python train.py --num_hidden_layers=10 --hidden_size=768 --num_attention_heads=12 --num_key_value_heads=12 --head_dim=64 --intermediate_size=1536 --vocab_size=16384 --hidden_act="geglu" --norm="rmsnorm" --norm_place="peri" --norm_eps=1e-05 --positions="rope" --rope_theta=10000.0 --rope_fraction=1.0 --qk_norm=false --attn_scale=0.125 --bias="none" --tie_word_embeddings=true --parallel_block=false --extras=["capped logits"] --init="uniform" --init_std_qkv=0.024 --init_std_o=0.00537 --init_std_up=0.024 --init_std_down=0.00379 --optimizer="cautious_adamw" --learning_rate=0.000459 --lr_mult_qkv=0.4 --beta1=0.9 --beta2=0.95 --lr_head=0.00719 --max_grad_norm=2.0 --warmup_steps=397 --schedule="wsd" --decay_fraction=0.263 --decay_shape="linear" --final_lr_fraction=0.0 --batch_tokens=131072 --max_seq_len=1024 --doc_mask=false --train_tokens=572500000 --max_steps=4368 --dataset="wikipedia_en"
MLP neurons of a small language model. Each row is named by its layer, matrix (down: output weights) and neuron, and shows model dimensions 96-191. Each number is 128 + 32 x the weight over its row's rms, rounded and kept within 0 to 255. Numbers have three digits each. A neuron's up and down rows have the sign that makes its largest values positive.
A block is one neuron, or neurons of one layer that tend to fire together. After each block is what it responds to, as a language model described it from the Wikipedia text at the highest values.

L6.down157:163156136158133181130082148075158089121152096190103113162120132141154166114054140121139093162143123122109121123107142087167081127076125064143129113122157177132128060129069167123112106126116101118111088092239108078139163129151123130162087107182157140114143110192121118128122158118118107100
Responds to: Modifier opening a name. Modifiers that open a multi-word name or phrase, mostly compass words (western, eastern, New) in geographic or species text, plus ordinals and adjectives like First, Second, High, Great.

L3.down280:127154173089117142116144152147142148139109150122074164165196129141107131123103071123116105101123146096136115063106087131176085163097127134124080173167153061092094158161044082137125108155101136172142151133106180151124175158127125150100108159110167172141106069145130105122116116131137109084
L3.down347:139108133148171120130146118169168120134108083111154125068121172135095144174088126132131130149144181118054136171161172122117168050099121160084157149116159154186210097130124098157138124163116140179136125162110172086133160161110105155180134147166120191151087154103113093133132024111116134090
L3.down389:113122181052074136111094190128143149141145137130142131130095132109175089143102091143104167112094139099120086086136110133132186161098112096135189187153101170142150129128115160144146090132123094133126119103108157170151154190083136139211050180143085153102171212171118133177126150121142088179
L3.down523:106103117118149104095126100098191156114095126125097128136149131150143193092149144138114192160127150137175148140091197137191088066088128134148137171135106115118141187070165141160094121114105113190116080118126050084069152114102137137122177081112166116104105143139116126153112185112136123036
L3.down529:117124094053131125129168133110168185145121152163171143124101111075160133137139129152105172115104166126137121116138125144123123148138181074130164074123107145138149126137086087125167086141104122098119146150143107180167186109139110105119127127056071201121158129139116151119228124142145124117
L3.down531:161139158151202142148126152134173164116177117176116174148142110128092167109143089142083163133164203109170113065118107152174051124116077129100156116146132158132150127148094071091110106100194101143142097115163139123168145119229121117138094128115125128097124132101116113140088136096156131119
L3.down551:119108164076079140107091111145230165134122087163165086133169063150135168069113105098159212107156163128088100082101157124098052137113136142135162165160142141116091085128123101145113146125186119108158128104109115110153135172131128111166114107133121113167152109126021194108096221108139075112
L3.down718:110097130091097146157097103167213110119152154140092149115077137118156100181138115080137117109162154159099149086119100139134106101145104094099118144119105111126144157134123080111124106096139134129078097117124143178084114142135131110133161126093106102118118104119110158085144074149140102138
Responds to: Number tokens, especially 10. Numeric word pieces, mostly 10 and 00, opening a number in percentages, counts, dates and tables, e.g. top 10 percent, 100%, Wed 10.

L4.down26:113104108144094157080109131128136102089096123099130156123109122124175138113125145166151184116145126074110154091085160113083128128152072148064177186127190082110094047060161119144125167094098148108131146144141127124136114132050182105132082117056132167141185117098138159110106114150120109171
L4.down462:097081169142074099091116174167106144130071104158125138167120079129141118154136110135249124129121087084109137086130116136124139093144154114075094132125159065148185122165119079113163204172121103108124103100138214120063202156130162112176128088140113172117099117114159093092116122129105141127
L4.down658:107109091104116097142178131114156084145141136154152138152128130192140096139157069176094146183112081175119124144103070128176148162139155134125099178118118170126101141107142121126155194133154119115128139094111194104184088147126089149142165055133156062116135156161143144155124145185110189145
L4.down681:125139127131112083110092091175130099110120110036172117151090149153081128094109099148114119151126160146135122093180157113142167144110063155146096156107179107141118154100078145132163142158107138093126143100164159068141161081158151133203087153121127089064120111131128195163132149127096076123
L4.down729:129156179105150097139169089100115128124126115119114130133139113134121150103097104122110143130125144199185115100169106156148056107134059103078116101090142113099104138130134125105079147170140105078117153106155124134139130108140167089124130135173152087146088134132135105132126108160164117061
L4.down821:121103197084048144139185167143103161140189116158179142104125151154135047101148121130146103152084122136152118164149099125151113122127128103095090086141072163066118106136117170095130107121166122120128071120159100151119192142188141153137139122073138133130115157099083154148169090096117135102
L4.down837:072115128090087148154126052120198105157130117074172156152105146133083103146050116144116205202168130088101107122108140164128089143100147144104153152122087188128183151162119125123127112105113145112175131077096118112148139122182091132095178084148138107133107152096141057143082179151123075131
L4.down991:115148185109166080110119083149069158144175157167078126126080165157152071116156187156155080154105067122144127141120079152097131117128099149196060161124122147118151128168109149182141137112160103136090170149143071132149150208058169110135205135123076104163126176111141130148103092138084103145
Responds to: Dashes in year ranges. En dashes or hyphens joining two numbers, mostly year spans like 1990–1993, 1991–92 and 2017–18, plus blank table cells before numbers.

L3.down8:157132136134158051056135127152131115146111082148128102041101119138161152127116130115081122103145122107120234130184152084128138127119138096097121120101161115170089171060137134133137126134079124121128098115128098126118143061180142092105153070098124102210117150051089155143154139153151093233
L3.down25:087142051119132119109132208122093101101132129104072149147141149138145107117185115180114145175104129087148110142064101139068176111136131169104127105122063143144090165088082134132135110114143113132149151131093101137143127091083079131148141147106105192152134147082148128147127112127079155163
L3.down285:176099120143134110140138185171082113055123065156146093156143146135122124166104097102133129064117154117119137119204212154103133172092147132124127092130167134085149110121113072119152134099103122141150182145162139096100103153061143072163160162157096152147093098125139075128165124139145124120
L3.down537:140073205151135090118156053136167130120128139125072119111114116175107119068182117140154118153177084133118142104140201163127090142112153145102128129098136132122162133087098154125141169108133083094105134108113087128120091111189111174112104126129125131173166075155129124096099151125180084082
L3.down554:136138150162168111075116100148122116082137157126145176111139129146173159169126113138156065137159073163147152134145128176129137127150136109142124192100142128205145095122162075073121097181081141143103107086172084133102118158157051165118100081173093145123099081144076155126127115058109148114
L3.down1108:201095140078116140145106101155117173143096158128083120144127094116138174115121088124135154125127193125139124113105105075111119158124118181057139160119109071085123129159097134207127162157094124135173127146136157076124154157098101066124146202093123137147149079164171141134116122162063113190
L3.down1277:129175145100167153190163120116081139129182210102061122133087125113111099126116080129087106086098099109169162061140099181129135186143144159158153147130130077143103155114120179094102140141112119090203146081194148110134092137168126152130188180136167141107102121116141143154157101110135112108
L3.down1389:118115164109149189140110121065070114154134135143103148129198160110152112083181187162163133122149092108065159157134084150149184091136149140133124145051111088073143103123093088094045179100170114055086197115173110144082084133130099099118126056150116153123210149099144096115119100133094156095
Responds to: Year-range dashes. En dashes between years in ranges such as 2005–06 or 1924–1934, plus year starts (19, 20) and cell breaks in career or filmography tables.

L4.down289:091149146139127164139147117158123161130159119159110083135102145089096091146087092110159110114101154065192096096108127136143146229140091134110149110105169082137175109110118203155125106128078087196157168135120119106174098069146141176077124066109070154126125105104128083182102116121144079145
L4.down736:148119102098115135148190097086115150109165153114148148135109189098111158144145099160164127103123167157122119105141126088078134126141064129075191151128132177116106142084140136080135120110131140125139114135153121164162134087121141087146105135148099152107159107108133075101130142103111117103
L4.down749:167147216185103131114115128111121186111115106075141135157098126077178132118089133124123049159104143128157077171148151112170123144164129120143144147096135123056103128131125078124158174099190162110124145181117156080161084081133115071147164107145158163111124115125086096149124124075120087184
L4.down1048:171122157130023143114106105103145123170139148099116149138122109139119178146159122164097133134151136125182117141094130137174156117171124108093114114124084115130136177090167099143128102139137121130107091158103118100160090115089124139140136125130141138061162134163137164140114078074113143155
L4.down1333:182101086073153115121148132104193150102140089184078087140128194138135156146185095161159096087138148134163163171129130083122137141146126087108116167139169154164112138109163121166136099079106058122104079100077125110182100127165102111081124090104156111094112115127102089070110070067191125142
L4.down1402:167089171086073124148105152146167090105108140089118102126103153137137111108114121162148096128127123145147074078196148074150060121131070130118108127149128087187125087110155101126133120143152115084085126100112078091107166089162165136109087186056105069089100119123143133155148080069130128118
L4.down1492:115139151149112104119141140120162174090164110110143131126093107076180159098172108146132119165150165102108141138136127092194113141108084110089115165161121152156079180096167108112152143143146126148138104193162059093116093129103147145123153167136148121106128066089136088159157145058160165147
L4.down1494:159081213112120166126099102123168141105119105155073064196167147101096100141124072100178164120175138177164108129110153043106126138113098101104136143113172074095162134137115105164201156107178118160058143150092097180087060139166119097156108094130143188134155134161145143120114133132109099121
Responds to: Initial U in abbreviations. Single capital letters, mostly U, that begin abbreviations or compounds, e.g. U.S., UFC, U-boat, MGM/UA; weaker on other word-initial fragments like un(employment), Har(ley).

L4.down134:173103129168179105122152162172141169138099144105145132089096188141145190196120142037089099088124133138083125079117091099138174077085142101110094154145157103095139083170145127126118083122151104122138116151123135107183097126115128066121170094064094106137156111166110150149136103105102159132
L4.down186:147125179119095072101088074143123106161116169134095122142151192120124169119095125104131088107114105160149143124098112158097103096068112162120113091122062099119113126170098162151110130112125154141130129110107134055116111135138149172089116152071123150109056118126134137174216158068127162160
L4.down207:114132090095118134145120130124102134093175162123136088185148175101164184140157075110149128118101077116121156187148142150107080145149146138103093137134181040163108129130154112151116116129103178115176087099163147129154035154146126149121134144122118131116083116139080099097127192154093135155
L4.down611:102118081185155083205149131163100134173111144209152101059106174056078167097167144083110116080088139070094136113187111129119166099172123116123089132156133097101159141139142122083133118112161080129125115100109160155187086117110105130164134112066115047141040108120071158127163083124066205118
L4.down845:209109133126202171121102089132159170119111137115134169137135021114138131126070124100133152130084129094138049187144104152129070127161158138078099169097077146131112174168113172082123127100163157122130208109127146127100097110158083128150084097135150122160193188159123099127166107151093069150
L4.down924:132150151124140172158142092090115075140103127104141150078116104132050137136158147087151139109113094142138099086177135107091074111135112179172136084132129122172135128185105154112115150161116179102090139128098135122153116092115120081153117087104111104138134166116157120147154091127110163171
L4.down1057:151125143092125111126111190130090132080115169161148208165128177102155159128123116115114143139145130090091155187143098118175135137133159112091153133105151165151108120177121066127122089116110159112155143142142121148156090120135118132149139102121130128117169172125071133095136088090137135127
L4.down1219:135141088123074225127098223159123065141157102098129152150151131105127107167070132126162117078096097091164115102161136077137127136115148131149119143124094155148139151118119162115088084089228178144195059165142115145175092085150140094164173062090143101140175108152107061073184151134142077098
Responds to: Plural noun endings. Final token completing a plural noun, often a suffix piece like -s, -les, -ings, -els, or whole words days, elections, races.

L4.down97:165122175115129148092113126087155077149148110102160140130062138125106132178094121174132163148115119082091155130117109124092060096088094155151148099108172179105121120134113143125140093090132162099155083074118141122077142123131063108147160103157131175129125153114112110102059109109122132047
L4.down502:116035144098050227164072090123144140113155112097163078082101186161091148076101075093135120074169139064110188110077153158107153096131101145076125119128123146139170142136091104065111090158158134100166121148126088034129151108188134169135096163112065139117135093078169060139136053104186068180
L4.down573:140123102157108142194085144063127112122174102138093129192146119120098153124129085193139156112128093085113093163138117136159127120173110117111149137149159104078130143114127106158135132210156124112128088229171131125136100185124081195120111141125149094071122100117160113164080114135098106122
L4.down857:138100118126108093142163164129166192110113108168134158126169138189156117032132121136056104083118176106164089146166134082147107155116083117104089081135139142138165095146137136149160091049138135137126168092157101142095130142132103125175130124073091145141098181194133201139127147155139153165
L4.down951:103112151135142131083144101116098072152094118111139178094146133121109076165158116129213175164146092139103169115119177097149135108108141124175132150122149109133120074137121135149075091086096127136089101098109167106135111171097127190114113170176132139115120103104087170132120099164116223115
L4.down1252:123105188130202216118110116074131183120133048140129141157140094101152126168121116132108099103122176087148138094106133162162101100191178120091078140079126109120154127170106115132155128171151159144108098093135137108117102093140154128120113099164168137169091095150117114117182131124148119166
L4.down1365:116129114138154099101112113056175141163137130125161099103140101164124120150150132134100147134116166155128137101148182079119115103140133222117124132124145108180072173132083143128154133108122129124127157171142120109123145097106073069100074164088088195129153146075092155144136105132163120119
L4.down1439:121091092112193116103090122128103149121170070122134089149130135075130135162120226168102094098124142116123095117193088152161168105093055102105195136183151186101128139116161146135093118107124095082122125196130079181131094178189131176121138133127098184100116143174130115153072153091075086128
Responds to: Compass-direction place modifiers. Compass-direction words placed before a place name, such as northern Aleppo, eastern Europe, West Bengal, North Carolina; more weakly, other modifiers like eighth, new, or of in titles.

L4.down251:107111109093161091109190099080127113149122141174167082071119074147109109137140080150185103167122126122128139101137096155162190134099167117176122088156136119137079110145094153131115135125123124140095144179137128117103126101088218153155122102077140129213113143141090171097134202119119160074
L4.down449:168080139148133126071167124067107063140125157111110115102111165074134190128126139149134151121141160110096179155191095024145163119129134138099155080131130118133140161128088140115148072069105122131071134103094137140133153064131131101081087142090137091115137114082125158126120160152085158121
L4.down807:164136147102094143119201108145085077110106151171114150152122135141075140134149124130087073143103155099132151192117140084146135201054142138138099128174137179164156151109106135092149091096103125163226019166136134141125116153179123067106125138109142113072117136076144120113118152143107118102
L4.down1136:051166148139124069149168198149108142171140117130119143167100136140055084089134132152112102168133112151147125111136103136097135154116154149166084192109119110125101112096082085153121125140148139159150135087081101176137175104118155140111082158170108115129133139141110129115101112129098163177
L4.down1163:152142131070126116167098166177154114196129175134172065135069114160182101132132093061101138152142143124156081104109136225147120099137131153137137150138167153114136151126130110147127066144119133133118189139079140121140198128049120109207081115138142164114133113135095108109152172160116125112
L4.down1225:108140101142154173075165096141145186105116119196097158161131158170204201085154135118075116157157157131146192147110129139145127073122109070169179137099141165177063121135120099117164121112121104129105099132111115117135093140082106150079121122151080118135167022157184141145158103121126072142
L4.down1264:186123130122087113130105114140149124203157140093120137140125138152081081128135145120128168120125153111121164141101119097126177067088168091161153164141186124136132163063104140149093099109144182174144135148106095122133108044086147106129080117097147098116109074081147127131132147095159101106
L4.down1422:155079177059138151085105100150088092155117119180139105105149074127098151175094140122116156178079069099124084148141098144216137151098156182152148151138117156049157090145078137147070056165193174133098108184123119119136128104131112163134142104166146144138084105105142152124131133135120130098
Responds to: Temporal prepositions before events. Prepositions marking time or relation to an event, especially "to" in "prior to" or "leading up to", "before", "since", "during", "until", "at".

L6.down725:122097133135107179110122092118121093065117124107103082135151122077075118119135176133136120044113111148087139187136151081129099131121104144090133147134169144150135084182110172122142166148073032119082097185156114087102123066113152121094139175089153116144140151178169182079127130133109106092
Responds to: Preposition "at" and "At". Mostly the word "at", especially sentence-initial "At" before a time or age phrase (At the age of, At 21:07), also "peaked at" and place "at the"; sometimes "At" beginning Atomic/Atmospheric, and a few "from"/"of".

L6.down690:128153158093141155103102161138118141156107122157110113118136151156141148187098112150111154133176108124128123094169083156068070150126151114151132185129100143106133145141130146122087135148142129119061113095183110178109140135146153158163068105129119153143149133154131108137085083148117152066
Responds to: Mid-number digit chunks. Digit tokens right after a thousands comma inside large numbers, such as money, attendance and vote totals (e.g. $742,00|0; 7,80|6).

L4.down287:071082107090037095100121180147146112165177191086143181134146098122103148142090109158153124118131152136117155156140189015141119109136127134116202179130149166112117091129124127129137134091150149124169113129158169120088203111165086116209181077097158111111085138100149136114114096136095186161
L4.down288:193215090162152118105079158189110128187179072095113124151116086076149122112141131127159171124138159104124148135110139118107121061098100158148136143136129118157084118204093069078144128145133130129081102047097127135146130149120154121090075096122183110111130140179100153087148068115126132157
L4.down312:113169108126129096139125177137111130125130145080111096103102161129134143164173107138163156159125149059180074122103078076106153117149148102124107176116128113126098116143087160063145124135116121169092088061185118134071141144158106088117189118147147142151125122094158118138139106126084138151
L4.down340:070178084143096102116091135118137166128094153106134119227110210117073168149096160124176102112124209151088105106053140148103191151054135110194126068100080086128097196134191123092143178089160103155173118133133135102146096113148090176147137112127111128085115094139154110140074103055117129162
L4.down574:170088111037170109138130128098125167117165158169119141164181093094179188152108110100084140194145135147147099189089129120127120101089128143157111108146129094190094147170107072100147077056151158160114099145123098148144113153107023149093157119123155117127090125097125093137086142086129130140
L4.down738:128133141117205138136099124138134133164175136063144193138152126093164138128143178108113122126087104141106144117164117195125136137170173135144140085110117077120133128089126122059098107082129152076058068136142137108168119151129131110054194148077167082176154156125165157152115028110161123110
L4.down805:147106129115141121082135137116144196088142111144154098138161115112153211136154115115128171146148157183081088130125065111166166063113131137144087189118142178170137106098145139129129113127143139169167110070104167113120090138169111164157131101163110133119087115122127102152143117173168150086
L4.down889:123139088159118098109190133138119142164137132200129117116145116174139179151108066107195095166166135087155163126161109152157139163063183108132113133106116126085132120150155107092142086176074164156126081150073143175109186147115118191137089169145117194079117135081146146086123134130101142090
Responds to: Mid-number digit chunks. Digit chunks inside multi-digit numbers, mostly the "00" after a thousands comma (3,000, 15,000), plus other round counts such as 50 and million.

L3.down158:157114144114113087120121171092145132103125121148196069100055093117135160184098124106182103097124139113135137177142215189122132119145148066160139083088108137072151123108092088154201135133130194119182149121093123102118153089159175063108109156143145115131180180116091111143103118185156083119
L3.down224:124092128137112081109190114097210165078122123073131090148099131157146149116150082133144152159186166079155187093147136184142131116033146178201139118061131185109143156118068079090149150079153116105090104091124154134191068117163125092119189116094095222074152143139110170160149135150143108137
L3.down527:140125147165142120080124094155168116144104125100123156099116161084143149148131150125132170156092123140067111136162133167107151090167136134144247129117133165148090069186171174168183146162126159116144082154095159083139185093126059108149163143091132131134072092051119152121060098134088163189
L3.down528:155107130138139148088132113141189138131078094095071065115124050115144161114171218087094176093096089133184099057133134128129099146138096108065171101063178133104093142085111062121174165188112130163139087122155155126151219114116133174103084136117126128147128101161100147141150116182112157129
L3.down673:087079154141111170092121147105186154140130141119143103117108186154128119132090123156122114130106130126088096103098146106159187131112066060191161118183124165139094115165074138204128163143171149089117127132129099131108132118164117107091177125132092098145158107182120140135140174107153136125
L3.down921:152136141161136164209123148139094127112146189144154143121118149107204187125144142164122141152096141217088145108082146063130145106117130126120153150109108137114061183158127160137111126141153134141209110127051173105141098093109134080126137134082127167130151135106085124136155142141153144157
L3.down1291:116098132115132061094139116100114118116126119143092114089136174084144107118177150199170141145141155162142123165171137156128073157060106098139146136163094072148133167146072142156104167126141087053146130141160149150196124133103115120104140117108115175145180143134108177166174188197124112172
L3.down1483:152104121156104150145155115146245120162170168151170108063100091139163217148140150133116144148227132126076169145133107114189063118158090140152180117132143107085129132149047088118141149083143119134153100114111147143174120109159153108179147135130158120123150135082100149124132119161090066137
Responds to: Plural word endings. Final plural suffix pieces ending nouns for groups of people or sports teams, such as invest-ors, Colon-els, Warriors, plus Los and year endings.

L6.down37:156108126134151099127181116110119044086095109199187135096107137122123153112167126110130141139116206130112100102209124147166206071112049098108156138105104144160113198168134117185206092125122116133141148161155099123164097119147054108167125141130105152104124109080056133140144074136151175109
Responds to: Head noun of noun phrase. Fires on the head noun, or its final word piece, that closes a modifier-plus-noun phrase before a comma or period, e.g. patrol boats, eradication policies, costumes.

L6.down1112:110137153122164099041162116095079105131149103101182126089138117138190106106116129111108141165121103133155132106184083135119086165133118171154148129177122140157161166172160181072113069180167088159117113156110114166100124164119158138082175141110145146077138082199068093131123154141116153102
Responds to: Year-range separators. Fires inside year expressions, mainly on the en dash or space between two years (1987–1989, 1951–2026, between 1983 and 1985) and on split year pieces like 20|19.

L3.down119:114132160085143119123124102098087095110138087122121125105110168104201143143094102169089119143178123162113105120222119146128098187129075096182157106117102120181097168153151095106103128174116114133113085121140171142147131136057174143106086151118145104112096132131113158151161170125074139196
L3.down240:099105159140083073173155098099163110133164144061130095102080214090167135068097114149158184121132116151125154158090120102218170095123126106132140152110182085151084143113086208135120150110168143181165112103148104148156158157141088112144141077179099107124104116093089117116104185154132190147
L3.down350:106119185080121169067112099180205163181157121115105168158094135129134164225122071102102091138169165104173154165133117148141126100144138118142175182157086152142203177126149123107104110176150120156148123125125174187081089124139111148118106150117175072137079142086089136151114093106142128139
L3.down452:157073133121191139140152130128110136121124104132094133103177079086091123131127171167149167177153118159097235162127090174113111082175143143131111123133128061110134147115141137128090069181147147176161162118101082107186102132147093142116183054148159083186093131142124107130138153112158159173
L3.down734:121099109151063131111069110133213155134133122089125086070137079090148136215106112167092082112124125160093118062141181124143121147189090154248159120139126126125082122099117175153135178119099132058132119156140157123153116168188100131154120151134125066117150103145169146120135055072210137111
L3.down909:097083137119040106134187145141207146137140113078159117130117152112136142151122155117102129097156058102107146103147148141180152110083125125132177127051148081136129144132132141109134207159126135127156112094148150053086083181098083115182141111161084120130140106141104112088189063106148086136
L3.down1192:116090127146177127123181125103143152125147105157098154157129167101152163156130124111049098163070184147112131149115184133088161110107124044178096078126071129157132114114135158078102110111095173110100115130141095197095133132162160100120190135130125078107111180110149119139077139111096141165
L3.down1253:084086157158165189074143130139102109164138126101056107179096053108110136144180117171184168108111138136165162112092157121161085149092088131130118129103140134068146165100081098125185117131091094101172135097151176136107116107143117079107067135072114136202127142173120162138161168126137101084
Responds to: Clause-initial personal pronouns. Subject pronouns opening a clause or quotation, especially we and I in quoted speech (We get, I just), plus they/their, not, and color words like White.

L3.down117:098098159190107121133078143104154137166145107122107205150159087152136164081053171118142141174113141142117108139163180109175074080127179169111174171131133132152128163118109099139122138082183160116117120158170149161122126130152184072120157062208114117115102109124097107113166090054168196097
L3.down402:130113142113135083130101146163133153113151101117192130105082061109105130103090101133150130151107117154152072134159121135096124100074145111117189150142161070127193124081108144121125176128162160159133093138153141150083124108105164099150072096164151118231180119100117077096106123115111150136
L3.down774:135160126115128151085135170129220152133202177169098076119078108211092066125145107115148101152172110141164118120166124099145151089137066097191114161129140145124123140094021083154116124137135182131136121170125146112124070131160096093137128080122069183190136143179129125112093169192145147132
L3.down890:133166180166098052102116169180172090110066125121097148113113050177128133114129140059115101133145118096098097091153124067130126090197135160096102179192127140128177121112073146192180129117115070110146112106132110129106081144173138093162139120098085175158142119116105104138143136129109148128
L3.down926:181217144147103093140144106135096130059136157140122148149166099090085099129125124143163143119133147077131103154158115120089113133164114141143179164111111118121199161148080108078140124105132110088138127106170189153117088110132155102149142146197111147093140172130082160106141160141163195070
L3.down955:075140088119133114089060166079171139122156199143127128131061178138140107121151096156140141126131128133166103075130134068139111123167096145103109143153162086111154174131055120160092131110155116117093116108101127163159107153154134129134182039132161207144166095105086150128117106166114113118
L3.down1232:185147164150105168150174148167174134117132129085160152134092109188154078118155113109131105164136141095149113179153146174113117085161189111193146168151138149149165115156094134133111156146137137151088112084139168153143093124144138102143126110141123126137118119151069148143142112099128156109
L3.down1267:121134202099123111150084111129206192134145056136095161142119130092160149086095128134133117164144116088148144164182113078121166172167065150122149175178106098129154132090084122175093144082121122106160102143117171210155095165132162078111102103128120135117100129063092125173096123128115106123
Responds to: Word-initial capital letters. Lone capital letters (mostly O, U, S, E, Y) split off as the first piece of a name, acronym or word, e.g. O'Connor, U.S., Oceanographic.

L4.down27:135107086099142140136095136123152076107164173160092093053109125110118145132170114159158159157162090063114105147140066092173106058139129153135103155168132140111134092155081133131123097164180168122121156073154081141161167190166083160117131145110154182119134174144123176126165078098131145148
L4.down223:138080156126147147127132108068112083124138183173119056123139104132133174124121216166179124118131205116097066147102098099088116130135100129107084082124178104142133118129152135155129172147084169124127153127151082130177162111090097127190160114087066095151141111103172124146142116088093146131
L4.down248:136176150176053150109115120130133085101124126101103123138105097154121077139101175098140127067139092183143136102194088084104171140160116116073174125099155108109111139035154132109050150143120155130140115121164173088108164133180100130132195161155160058120182133118132129189046175141149120175
L4.down770:164133193143175069146096116160045155123125113102108058150117119174159155127153210113111109100116151104165094141135159070153109105140092095211097108128194139120149049099132129159094128115084166204123186121113082139117115166142139109100159102187144111071129153152223098104155121140154124169
L4.down976:156158126081048071101100157162136091148169172137134132119108105158113084104142089132161114113123115101177174119051099096107149098054122126114165066046112138125165067168145150126164171121085109115158146153118114121169109163165110126087103131095130121054024187178123108168122152117123116100
L4.down1114:085193144128088112116155112130133160117132097104137127156090148121128120136107150128125075030162103181152090141186134139126139085142078161135156142060177163111084115088122158138107137134115085095130201050171168170160090114140148189172140154074163171042139172102075131149047144119146121127
L4.down1316:085145140114095098119156169109116148098193121141154090141057105183237171170147075202159124108100076100145121141149101103127165058121167141114128142147184121148164095194139116133168140127135169085169164119155084139169151119117147115068140132139108095072137151116113120104114077073145168151
L4.down1410:113121139133148119119183155141125106150124168113159134172114090136129126100154133115085119175174167215107189131081185153096166108132157136112077112111210155152156129124129155108123124129094137153147119081093124147133125167145105068117134196123171132140172119129126099085116097114152111099
Responds to: Clause-opening subjects/conjunctions. First word of a new clause, mostly subject pronouns opening quotations or sentences (I, He, They) and clause-joining and/but after commas.

L6.down1218:186071146146121170154137158158147174147136124147079130128095135099173165089082144102074174099103098058111082166153127090169122122144129207143126175162152147137068154122197071128100125167074159096138197141148134096154167100153139134132150099187090122118170135179119119060128133136209139126
Responds to: Short name-initial syllables. Short two-letter word-starts, especially Le, La, He, We, that begin proper names (Le Figaro, Lebedev, Leuven), plus French particles de/du and the pronoun he.